Weights of a small GPT-style language model, trained from scratch on English Wikipedia.
Training: a variant of Muon for these matrices, 705M tokens, 5378 steps.
MLP neurons of a small language model. Each row is named by its layer, matrix (up: input weights) and neuron, and shows model dimensions 96-223. Each number is 200 + 40 x the weight over its row's rms, rounded and kept within 0 to 999.
Before each neuron's rows, "fires on" lists the tokens most often at its 100 highest values on Wikipedia text that the model never trained on; "fires in" lists the words (lower case) most often at its 100 highest values on Wikipedia text that the model never trained on.

fires on: " and", " or", "i", " Ye", "u"
fires in: "and", "or", "yeung", "wentian"
L5.up2898,246,220,219,183,215,188,178,176,162,181,170,215,184,218,212,270,166,225,312,180,187,183,239,181,169,180,145,192,189,230,253,200,203,238,200,266,202,248,106,166,196,159,185,248,184,181,214,191,107,199,278,255,175,196,242,246,157,168,172,201,235,247,215,180,224,242,272,282,207,241,148,202,196,141,198,224,193,279,246,180,222,169,163,227,234,211,201,193,243,158,223,177,195,238,243,184,294,306,198,216,139,194,202,196,186,148,197,227,235,161,183,209,147,238,226,185,221,183,239,183,182,240,222,244,261,192,156,223

fires on: " at", " in", "0", "s", "o", "A"
fires in: "at", "in", "0", "s"
L5.up1423,142,151,152,87,182,106,298,218,247,183,218,151,173,204,219,170,165,141,222,273,142,135,175,162,230,248,180,210,150,232,214,180,176,251,171,174,223,136,168,250,204,185,137,222,171,222,211,205,186,194,198,118,172,233,162,269,242,251,185,168,150,172,200,240,194,195,204,200,174,198,203,142,142,188,151,242,181,164,278,168,190,257,208,352,171,132,194,270,220,201,206,246,200,208,253,229,155,118,219,191,230,204,196,202,221,216,189,212,190,139,243,219,188,229,157,126,246,120,267,197,183,253,210,192,239,202,245,225

fires on: "In", " In", " in"
fires in: "in", "after", "by", "on", "with", "over"
L5.up1152,253,285,170,159,197,216,246,165,164,269,200,163,201,241,221,290,197,182,188,172,220,248,182,200,148,206,162,258,212,184,218,196,191,191,128,217,203,153,263,192,171,244,242,240,259,174,193,153,267,178,232,217,209,161,179,174,167,154,201,169,210,249,268,245,276,234,89,151,149,231,242,188,122,196,136,184,173,185,230,165,181,272,147,225,187,217,226,220,278,244,254,165,261,218,198,200,150,197,195,204,201,179,211,189,209,170,235,216,251,125,193,260,188,251,148,98,226,235,197,227,190,144,112,218,191,187,279,233

fires on: " to", " in", " time", " at"
fires in: "to", "in", "time", "at"
L5.up1222,257,133,290,181,140,251,208,151,153,246,193,235,217,295,208,154,211,205,192,194,160,219,273,185,266,143,219,223,270,236,199,137,204,198,197,122,176,197,230,167,187,142,257,149,215,213,157,145,195,223,223,176,169,218,208,212,196,173,268,193,188,177,218,178,252,207,144,190,256,224,200,134,161,171,200,181,260,236,234,174,256,293,147,199,254,143,204,175,125,202,200,250,222,198,129,217,201,214,297,97,194,241,161,273,224,153,180,224,140,289,233,192,234,204,266,145,186,210,257,205,198,134,223,211,206,153,220,170

fires on: " was", " Re", "re", " is", " became"
fires in: "was", "is", "became"
L5.up1073,211,137,225,224,234,126,149,166,200,187,251,135,188,175,195,225,160,239,161,192,160,200,202,194,201,212,169,202,197,187,209,158,223,222,257,188,207,258,238,150,210,153,144,247,227,174,183,237,138,224,148,182,197,232,223,191,222,134,209,250,209,162,193,143,155,218,183,292,199,207,210,179,178,241,149,223,149,202,182,211,186,218,126,146,212,200,161,177,190,169,175,241,238,170,150,190,144,313,222,219,167,215,164,197,187,193,266,186,245,219,176,107,184,146,176,205,233,303,243,160,154,243,147,243,222,231,210,223

fires on: " of", "0", " a", " all", " for"
fires in: "of", "0", "all", "a", "for"
L5.up1884,133,100,140,208,168,138,301,268,180,176,217,207,205,210,208,230,181,241,174,200,227,167,276,168,179,262,131,195,226,199,187,227,236,177,205,159,187,181,166,193,157,243,191,210,171,248,162,210,201,248,266,235,217,177,203,118,190,220,198,179,211,169,160,202,261,172,168,240,194,152,161,247,218,133,223,260,168,157,176,209,192,169,226,159,223,246,251,170,202,282,177,220,188,158,192,160,236,211,153,105,203,212,270,173,205,257,171,250,217,218,219,229,284,197,199,256,208,178,220,162,130,156,239,185,179,176,244,206

fires on: " after", " for", " of", " to", "j"
fires in: "after", "for", "of", "to", "during"
L5.up2122,269,205,177,241,224,221,173,251,198,188,181,185,166,227,232,151,215,171,217,160,201,241,161,236,200,223,135,197,153,189,189,190,203,178,173,290,232,234,121,254,209,186,212,176,283,180,247,206,160,187,140,219,247,93,181,202,193,247,192,229,188,141,247,182,228,245,193,167,260,243,230,161,249,193,137,208,189,204,197,220,235,239,171,240,174,221,139,172,288,181,212,252,232,219,161,191,216,197,221,195,218,210,233,184,245,133,212,117,239,146,202,204,292,165,189,202,202,160,201,223,155,171,195,227,198,235,216,133

fires on: " but", " and", " then", " who", " that", "e"
fires in: "but", "and", "then", "who", "that", "or"
L5.up2307,178,245,195,203,162,168,176,191,223,185,218,151,210,222,238,276,148,289,141,216,214,255,170,216,192,183,208,147,259,247,218,184,223,228,160,206,241,226,138,126,146,134,194,132,230,175,185,248,205,165,238,214,191,297,214,170,181,194,202,186,247,185,180,151,167,191,202,198,205,216,181,244,182,198,193,198,159,202,222,175,184,205,206,226,218,213,152,266,220,245,186,234,192,191,152,105,194,220,262,225,157,273,257,237,187,210,188,264,215,154,178,278,178,227,190,246,239,214,231,150,235,179,131,176,192,184,191,270

fires on: " from", " to", " in", " by", " are"
fires in: "from", "to", "in", "by", "are"
L5.up567,131,172,202,232,140,140,162,168,198,196,128,178,198,157,254,270,258,241,186,119,225,190,175,192,247,197,213,185,235,227,176,195,189,257,246,240,194,239,201,213,205,175,166,143,225,246,181,223,212,195,230,219,275,224,243,206,192,259,217,242,243,207,184,201,142,162,298,225,229,252,145,254,123,192,179,234,237,169,134,193,226,219,219,224,209,147,235,223,216,171,177,161,214,120,208,254,254,206,169,215,204,229,191,174,236,162,182,182,171,146,202,217,304,274,236,220,194,99,185,218,173,283,179,166,208,156,196,185

fires on: " was", " being", " were", " is", " been", " be"
fires in: "was", "being", "were", "is", "been", "are"
L5.up2941,127,243,204,150,188,244,237,197,243,225,92,215,260,230,177,175,263,177,195,249,260,222,199,217,227,123,158,210,276,158,146,227,192,194,244,132,174,167,163,123,193,235,82,187,188,229,241,178,211,195,210,201,172,177,237,240,250,242,214,178,220,160,229,168,177,212,154,236,173,162,304,229,163,246,235,277,124,148,252,284,239,226,160,225,220,229,213,215,240,156,119,196,190,154,229,150,180,237,254,175,180,285,153,191,245,181,272,180,175,273,135,152,68,157,168,224,227,214,232,139,202,193,215,199,234,204,154,195

fires on: " a", " Big", "id"
fires in: "a", "big"
L5.up1990,211,220,149,212,139,201,270,237,161,153,203,129,179,173,185,266,159,202,278,264,164,264,177,264,205,263,191,191,139,131,232,165,295,203,253,195,144,200,226,148,275,177,133,237,225,194,201,256,207,274,184,176,214,202,181,197,234,207,162,187,236,160,171,146,187,175,170,234,187,192,192,182,185,137,237,280,215,125,183,183,170,247,185,210,161,173,173,168,192,211,195,181,183,178,201,223,227,199,269,223,135,229,210,212,197,174,166,166,270,143,222,293,170,122,187,240,178,139,205,197,225,209,187,253,120,141,228,217

fires on: " in", " In", " at"
fires in: "in", "by", "at", "of"
L5.up2535,252,183,180,215,218,137,183,220,138,209,215,223,170,203,202,155,217,174,235,150,170,249,206,218,247,187,182,185,236,202,132,184,280,137,183,169,221,215,208,250,223,208,203,205,239,168,133,183,192,213,234,215,206,159,233,274,154,233,289,216,180,177,214,211,209,153,230,162,196,165,206,164,252,200,177,259,180,241,342,204,274,170,175,205,162,196,158,208,232,181,134,139,159,252,110,275,201,269,150,89,126,179,187,172,234,217,129,212,185,292,166,170,250,136,196,202,159,174,208,253,212,189,193,205,232,135,204,156

fires on: "born", " born", " elected", " buried", "irth"
fires in: "born", "elected", "buried", "birth"
L5.up396,162,218,201,190,216,258,195,185,186,175,144,255,139,235,174,215,196,225,197,226,233,210,305,244,221,173,222,217,273,203,142,151,167,170,221,172,154,226,261,182,171,113,148,181,250,271,236,156,173,236,215,210,206,209,276,196,237,231,182,180,197,147,185,222,235,153,185,206,233,181,240,199,177,150,203,142,268,156,210,192,134,235,183,188,167,180,161,241,204,165,240,223,218,126,194,204,206,230,236,181,240,183,241,175,127,203,272,213,207,202,149,192,252,202,230,208,187,109,121,254,187,185,190,147,239,191,192,237

fires on: " of", " from", " the", "1"
fires in: "of", "from", "the"
L5.up778,253,257,193,190,146,190,251,157,198,171,239,193,187,261,199,195,201,152,242,176,187,233,159,187,142,251,229,154,218,166,115,208,233,188,182,190,312,246,149,174,115,185,232,161,195,173,222,233,222,195,292,250,184,261,181,182,175,221,226,119,163,120,216,188,186,256,229,127,219,108,193,199,159,277,171,191,238,241,175,176,191,238,168,212,237,186,222,212,158,230,257,200,262,160,175,181,234,208,185,180,191,256,224,171,282,161,211,231,199,187,195,214,185,233,249,166,253,199,162,219,211,249,195,200,194,215,232,186

fires on: " as", " he", " As", " for", " He", "he"
fires in: "as", "for", "he", "ascent"
L5.up1715,213,153,174,166,199,256,187,261,215,243,160,234,176,173,175,269,107,166,254,173,154,247,154,189,219,202,292,261,145,120,173,168,227,199,254,181,207,180,141,180,183,209,185,141,203,241,131,213,155,243,206,184,267,244,250,237,211,182,198,223,204,142,198,153,172,309,190,280,157,127,208,90,198,227,246,284,275,252,246,289,211,267,150,204,142,197,205,125,178,202,225,112,196,182,255,156,189,151,186,204,217,206,229,129,226,185,212,236,166,191,139,190,243,170,170,164,239,266,199,191,252,173,183,224,214,271,231,130

fires on: " in", " of", " for", "1"
fires in: "in", "of", "for", "1"
L5.up387,217,196,203,148,261,223,221,221,147,171,205,265,192,251,206,189,171,232,196,153,243,236,165,203,181,293,158,170,171,188,219,208,216,123,164,237,156,198,234,214,155,212,178,232,257,171,138,276,220,211,253,203,168,212,205,259,237,152,170,228,209,169,200,190,177,221,147,208,189,116,186,199,199,138,133,227,208,194,255,222,165,208,167,170,130,168,329,200,205,141,164,186,177,149,197,162,195,213,172,225,216,153,303,215,265,196,127,213,196,235,188,208,237,226,227,180,156,258,236,193,181,193,247,157,215,234,221,88

fires on: " and", " to", " from"
fires in: "and", "to", "from"
L5.up1404,304,194,203,222,165,179,170,227,193,211,241,206,191,183,250,242,258,210,176,192,206,219,200,157,284,256,218,294,209,202,244,245,154,155,266,165,204,148,162,185,176,242,188,207,237,187,203,182,194,172,227,155,192,151,284,236,172,148,132,183,237,233,272,199,137,215,124,186,190,234,233,209,258,197,230,233,166,183,191,198,168,210,144,154,228,193,235,258,112,259,196,185,298,292,165,175,191,114,186,155,182,171,188,153,263,133,263,216,207,189,231,263,246,201,185,201,182,171,166,204,235,155,201,182,187,197,272,294

fires on: " of", " to", " on", " with", " from", "ing"
fires in: "of", "to", "on", "with", "from", "understanding"
L5.up348,198,171,195,228,213,252,208,216,193,148,210,143,211,173,270,234,269,203,180,224,193,246,234,248,154,135,225,278,171,263,126,180,200,266,215,213,248,123,174,226,188,191,228,161,270,149,217,184,147,265,198,149,247,228,227,246,216,126,186,189,192,173,212,228,137,149,210,156,259,166,205,161,250,173,216,188,144,166,140,241,164,300,183,220,233,92,149,209,184,197,215,207,271,210,232,197,227,210,190,223,220,147,241,128,247,209,229,238,178,182,150,251,117,127,213,175,186,162,193,227,158,239,171,199,239,249,206,152

fires on: " and", " only", " that", " which", " returned"
fires in: "and", "only", "that", "which", "returned"
L5.up878,171,213,262,187,195,199,168,175,168,239,208,163,236,164,242,196,167,133,223,140,270,193,215,152,255,203,187,219,243,176,226,145,204,191,264,149,226,178,185,255,194,270,260,238,137,266,282,176,241,321,157,234,227,266,170,284,182,234,174,252,146,216,172,145,167,170,202,276,134,189,178,153,267,182,224,228,122,207,189,258,178,226,207,228,201,225,207,227,291,242,141,202,97,113,188,156,126,218,237,277,155,148,184,258,227,234,181,174,220,185,229,202,172,268,189,245,179,155,176,230,205,162,181,233,174,218,224,221

fires on: " to", " from", " with", " by", " of", " the"
fires in: "to", "from", "with", "by", "of", "the"
L5.up472,162,162,107,205,194,204,216,167,157,250,247,226,174,200,203,160,178,186,232,238,184,282,214,187,289,220,159,161,186,235,191,220,125,208,277,218,198,193,214,237,200,225,211,173,167,199,207,214,143,209,215,146,194,224,216,186,142,225,200,201,180,229,143,159,246,184,250,259,219,196,149,250,258,196,200,203,211,212,111,306,200,241,205,172,129,199,260,181,157,205,150,227,252,135,199,141,207,196,169,224,193,192,133,161,240,143,121,211,203,185,273,190,240,260,178,134,279,224,197,212,186,222,236,145,219,217,187,177

fires on: " to", " and", " next"
fires in: "to", "and", "next"
L5.up2466,213,176,206,158,140,213,165,179,231,224,165,174,237,161,200,229,142,260,258,170,215,207,119,209,206,168,150,223,164,228,222,234,128,151,225,165,252,201,260,227,260,225,239,131,186,214,254,242,140,203,185,179,264,264,178,197,269,223,166,143,209,208,165,202,239,191,257,237,209,160,194,238,201,251,209,163,226,178,146,170,221,150,242,218,201,217,187,237,211,209,229,174,110,195,173,148,215,196,266,222,186,258,244,181,224,194,203,262,207,238,199,138,123,191,187,195,228,191,183,168,228,100,121,220,156,168,206,236

fires on: " to", " of", " when", " while", " after", " as"
fires in: "to", "of", "when", "while", "after", "as"
L5.up242,259,181,222,141,185,175,221,132,158,149,158,193,163,226,239,188,212,221,206,211,200,206,265,199,249,207,158,177,244,209,253,120,193,240,141,211,253,184,126,244,112,169,200,221,200,230,172,200,130,178,194,172,145,238,255,176,282,160,178,156,199,120,269,200,153,148,274,185,166,217,252,247,182,229,106,256,202,159,282,228,275,216,207,201,225,226,222,218,245,233,230,235,265,211,227,134,211,197,215,204,201,174,219,197,134,196,245,231,253,131,168,215,258,264,212,131,256,138,213,201,213,238,185,226,315,173,161,116

fires on: " to", " in", " and", " at", " of", " on"
fires in: "to", "in", "and", "at", "of", "on"
L5.up1381,227,267,146,221,178,240,146,187,247,177,228,176,147,160,236,300,222,226,178,234,223,192,183,216,179,153,250,152,241,185,147,132,249,200,190,239,134,187,223,155,222,202,236,176,218,179,169,218,183,164,294,232,112,223,177,167,179,282,218,170,219,212,224,145,93,223,250,198,236,249,208,191,209,142,223,165,210,226,198,179,191,214,186,141,219,211,220,184,170,280,244,180,281,188,212,233,233,154,191,202,149,249,222,110,279,171,131,181,165,153,176,289,260,149,274,205,229,204,210,192,105,171,236,174,257,181,253,250

fires on: " in", " during", " at", " the", " early", " of"
fires in: "in", "during", "at", "the", "early", "of"
L5.up2337,182,211,191,177,183,221,194,278,179,265,222,187,171,229,201,231,141,243,189,222,234,300,197,218,234,282,202,217,216,180,201,238,248,242,177,215,163,192,210,196,235,187,216,221,235,173,99,221,233,202,240,117,243,171,257,226,133,206,206,282,191,200,200,218,163,208,201,151,220,170,197,200,194,244,151,196,152,226,181,154,279,182,210,145,175,111,181,180,200,138,215,195,221,205,206,161,186,249,203,165,239,217,238,132,266,175,212,225,236,205,199,182,190,198,183,229,206,216,167,213,267,236,192,227,216,208,237,175

fires on: " of", " to", " after", " with", " featuring"
fires in: "of", "to", "after", "with", "featuring"
L5.up2112,137,246,161,228,155,168,209,144,201,238,162,152,189,200,206,184,292,223,163,213,279,237,228,221,201,203,163,210,216,249,182,226,231,218,223,196,178,144,224,197,172,170,142,200,205,231,163,152,188,239,189,180,201,245,141,181,177,265,187,196,246,256,202,206,212,111,135,288,197,224,133,176,188,199,175,159,242,192,195,171,181,183,284,237,212,166,181,184,182,228,167,216,212,231,260,152,213,122,198,194,229,157,189,187,211,174,192,218,235,184,215,260,205,234,138,196,217,160,111,283,200,166,124,234,306,240,188,184

fires on: " where", " which", " but", " and", " who", " that"
fires in: "where", "which", "but", "and", "who", "that"
L5.up783,155,233,233,215,168,184,250,150,215,190,192,96,172,272,163,165,136,209,177,153,193,233,140,151,259,147,222,220,157,201,217,204,213,201,226,139,195,120,189,197,182,141,214,190,174,267,242,137,189,198,182,197,185,244,212,229,141,200,229,236,203,192,184,215,204,205,157,189,141,235,157,131,127,253,260,181,262,215,218,238,203,167,179,227,189,238,188,171,221,192,170,145,236,200,122,141,181,157,222,230,90,211,199,186,170,295,207,263,307,208,177,252,144,164,181,278,215,236,206,190,237,258,148,211,157,193,223,199

fires on: " to", " a", "et", " is", " ab", " until"
fires in: "to", "a", "is", "until"
L5.up636,186,176,179,94,137,242,180,184,167,237,169,129,219,178,199,162,207,308,159,167,146,263,179,217,179,148,150,173,137,177,219,104,241,147,222,164,211,192,234,179,205,200,192,168,216,200,213,175,195,157,223,164,230,219,253,140,222,137,196,218,155,142,162,177,208,257,258,193,207,168,131,171,188,182,177,165,166,160,186,176,229,219,189,215,159,161,227,158,213,208,184,159,225,238,247,211,188,180,219,224,207,247,176,132,244,221,204,276,263,191,199,254,294,220,264,195,223,176,204,193,202,174,179,265,220,157,221,135

fires on: " of", " the", " or", " at", " and", " to"
fires in: "of", "the", "or", "at", "and"
L5.up1137,192,179,150,180,164,237,182,214,170,200,211,153,253,234,212,141,150,202,208,227,225,167,173,140,144,162,133,251,187,221,181,160,227,258,217,230,132,165,185,181,163,165,205,211,255,244,205,240,200,166,232,235,222,258,209,189,194,226,227,237,208,157,181,147,204,133,174,201,193,191,220,230,183,165,296,179,190,203,171,158,176,211,148,164,206,132,180,211,207,228,336,222,261,140,196,176,189,261,235,187,197,276,160,232,231,114,169,171,219,214,247,204,230,242,230,217,151,243,175,254,269,287,196,208,176,160,234,186

fires on: " of", " for", " to", " by", " in", " an"
fires in: "of", "for", "to", "by", "in", "an"
L5.up2572,169,162,187,210,192,200,153,211,157,248,255,149,210,121,254,128,197,280,257,208,185,196,169,208,255,204,204,179,228,220,219,199,178,185,206,240,238,295,190,222,254,170,232,163,167,222,199,157,144,199,184,236,215,227,204,176,190,225,112,218,182,199,239,220,237,207,187,172,220,208,194,212,203,210,188,223,208,213,147,207,200,206,195,176,185,263,199,161,236,217,225,219,224,243,176,214,157,215,180,202,192,272,277,195,176,127,268,198,245,138,290,206,214,213,168,274,202,259,223,277,231,262,211,200,216,180,256,256

fires on: " for", " on", " a", " in", " first", " at"
fires in: "for", "on", "a", "in", "first", "at"
L5.up2351,205,152,207,183,188,235,176,237,196,228,207,197,141,182,192,225,251,160,229,253,193,177,172,245,230,178,163,227,196,183,235,197,181,201,205,259,203,168,188,213,220,156,284,201,205,106,264,231,161,265,207,209,211,171,174,185,152,203,173,190,209,166,179,180,205,163,226,163,214,176,153,132,271,172,157,219,214,238,192,171,232,252,227,258,211,193,218,228,148,221,157,253,104,184,266,164,169,207,248,170,263,265,182,177,238,213,220,235,162,289,186,239,143,173,228,144,284,250,168,175,236,137,206,179,257,176,253,203

fires on: " of", " from", " to", " on"
fires in: "of", "from", "to", "on"
L5.up1337,251,259,164,168,172,200,243,232,214,186,232,253,107,219,224,103,272,210,239,241,258,234,188,177,190,246,197,270,233,270,237,265,195,144,182,222,199,201,197,174,160,191,229,211,249,176,241,246,259,215,200,112,277,201,208,228,174,255,185,204,224,159,210,219,204,212,227,206,298,149,125,236,184,206,273,185,193,211,202,183,279,234,237,234,177,249,210,162,207,259,191,152,192,184,173,170,211,189,225,255,182,199,215,184,147,239,202,182,187,180,261,207,153,234,193,191,172,108,190,189,227,200,271,221,255,152,268,157

fires on: " to", " help"
fires in: "to"
L5.up2737,236,155,190,209,198,131,169,215,194,198,196,220,249,145,232,160,143,202,296,213,287,216,257,154,276,195,234,243,248,209,230,184,256,163,180,265,272,222,129,143,191,183,216,169,186,138,222,257,154,219,192,233,92,155,235,177,196,179,219,213,170,190,189,115,184,161,234,220,195,215,186,233,170,175,237,264,183,238,219,148,201,183,161,182,218,223,185,174,196,169,181,224,223,202,172,242,242,224,167,208,219,203,102,129,201,166,131,255,259,252,133,205,216,168,145,199,187,158,186,224,165,253,143,199,198,241,264,203

fires on: " in"
fires in: "in"
L5.up2579,225,207,182,177,248,167,206,155,136,264,172,184,262,250,217,174,230,252,230,241,154,228,132,226,216,211,223,200,182,244,283,175,149,257,234,205,259,177,260,199,148,167,187,263,266,163,112,201,201,218,195,203,202,167,222,192,229,211,172,211,190,218,203,274,289,179,141,146,197,215,200,194,137,275,178,168,222,205,262,212,181,218,208,225,149,219,170,245,197,256,211,146,175,220,157,179,174,161,121,176,220,270,219,157,249,194,214,165,247,221,189,146,209,227,159,178,235,178,232,178,267,181,217,174,216,192,249,131

fires on: " to", " would", " not"
fires in: "to", "would", "not"
L5.up1314,232,164,288,152,161,168,203,207,261,218,169,163,166,192,199,207,215,281,279,115,183,231,190,149,175,206,203,188,210,220,203,175,202,180,199,200,240,138,180,226,115,163,191,238,208,260,218,259,130,231,205,244,168,231,226,237,234,142,267,155,223,256,161,160,118,325,146,225,295,224,189,124,173,225,149,178,204,242,201,267,230,182,165,150,137,168,224,242,279,125,138,252,255,119,157,242,159,242,288,211,189,177,182,212,224,166,240,252,331,210,239,213,184,216,144,215,230,248,138,183,190,190,149,203,222,229,231,251

fires on: " is", " was", "s", " as", " be"
fires in: "is", "was", "s", "as", "be", "being"
L5.up1765,204,109,170,242,198,262,161,180,181,179,205,167,190,157,267,169,169,171,187,193,181,197,150,236,123,213,221,199,99,242,216,197,133,219,232,153,206,204,193,173,120,228,180,259,127,213,172,144,197,129,187,186,208,215,204,168,143,233,145,221,219,200,209,200,221,139,140,248,132,213,206,182,146,191,176,179,209,104,219,233,232,205,188,287,230,138,204,166,218,184,192,242,227,177,239,245,198,162,158,154,210,183,202,199,133,215,163,206,240,165,201,199,240,174,185,241,157,176,229,222,199,232,190,219,193,147,220,222

fires on: " to"
fires in: "to"
L5.up1075,209,189,303,153,273,184,130,180,162,234,219,192,235,157,188,231,213,198,283,170,209,223,203,172,145,149,184,280,174,202,233,177,215,151,211,244,184,126,165,179,187,252,237,193,144,159,242,214,156,210,208,187,143,167,185,191,202,224,168,187,219,156,237,284,166,198,102,228,145,179,107,127,154,158,158,197,229,217,235,172,172,187,192,194,215,154,235,160,156,221,174,273,193,160,165,155,214,264,264,192,196,228,161,250,144,208,168,195,258,151,204,174,186,165,138,226,231,263,224,267,99,176,149,218,250,158,234,198

fires on: " in", " for", "id", " to", " on", "For"
fires in: "in", "for", "to", "on"
L5.up1967,256,234,131,191,235,183,180,209,280,235,181,283,219,170,230,179,170,337,189,199,217,189,212,185,268,228,154,203,279,222,243,220,212,212,315,225,213,194,194,210,164,167,264,142,250,259,153,202,253,186,253,212,172,142,231,184,181,250,176,164,216,166,169,176,235,247,146,233,136,215,206,193,166,257,174,195,153,203,159,228,220,304,197,162,155,150,253,256,160,224,131,263,269,169,202,110,197,183,163,139,224,158,168,162,240,252,130,193,204,174,203,202,238,234,219,177,215,200,236,160,219,245,198,178,241,202,241,89

fires on: " in", " two", " from", " four", " on", " three"
fires in: "in", "two", "from", "on", "three", "four"
L5.up435,130,191,155,189,235,185,210,180,240,189,186,250,194,234,228,213,165,211,184,167,192,241,233,248,232,131,197,193,177,216,207,287,176,179,235,320,239,195,240,182,271,130,193,189,188,112,126,227,139,245,248,188,202,220,205,190,172,210,175,141,139,145,190,151,181,220,206,173,211,238,188,212,210,211,259,219,181,223,215,158,155,188,174,168,228,208,219,157,138,164,312,226,177,212,173,257,248,181,201,204,197,187,212,182,204,152,200,183,216,220,168,201,191,178,123,256,196,143,176,231,190,225,245,239,149,234,218,117

fires on: " from", " of", " to", " by", " for", " after"
fires in: "from", "of", "to", "by", "for", "after"
L5.up660,291,242,215,121,238,205,193,173,246,317,215,135,176,182,245,236,227,172,222,188,218,207,177,209,159,162,150,212,240,294,226,162,210,185,200,231,251,179,176,166,271,192,264,252,144,193,226,203,232,256,248,211,209,159,213,180,161,278,197,225,259,217,171,239,214,172,239,224,177,233,169,262,168,185,247,221,228,191,194,177,228,251,262,221,181,206,192,213,165,234,208,182,241,165,152,238,228,271,258,173,207,154,253,177,261,208,143,220,183,162,136,221,184,210,182,160,222,153,161,175,168,205,210,245,221,143,176,228

fires on: " was", " is", " had", " have", " has", " of"
fires in: "was", "is", "had", "have", "has", "of"
L5.up629,135,243,233,219,232,213,205,136,188,192,139,153,222,242,218,220,265,163,101,183,199,262,180,176,240,212,138,267,226,172,177,160,215,208,221,174,169,245,151,178,118,212,305,117,241,238,258,228,160,180,131,153,219,230,205,170,187,136,218,163,177,159,155,156,204,212,230,192,163,229,172,168,195,101,197,155,272,170,165,172,182,187,222,249,173,283,238,215,222,194,158,187,226,211,157,213,182,222,236,132,214,247,188,169,184,186,175,164,149,239,218,157,231,173,239,197,300,194,269,145,215,191,165,200,216,183,208,230

fires on: " to", " of", " and", "stra", "ry"
fires in: "to", "of", "and", "bergstraße"
L5.up1387,167,290,222,210,187,201,205,229,216,160,187,194,176,238,191,229,191,180,228,213,216,188,120,217,151,237,125,182,175,163,181,239,174,184,205,196,231,196,181,199,205,226,214,203,134,168,162,200,181,159,181,172,188,103,225,213,206,153,216,179,192,239,185,300,156,224,225,162,234,188,148,176,204,232,217,97,265,217,240,211,150,264,190,151,172,218,246,214,151,155,198,163,191,207,172,201,200,170,231,239,138,275,159,114,149,184,131,209,242,124,227,136,217,192,189,230,282,200,248,194,177,310,151,270,216,125,147,130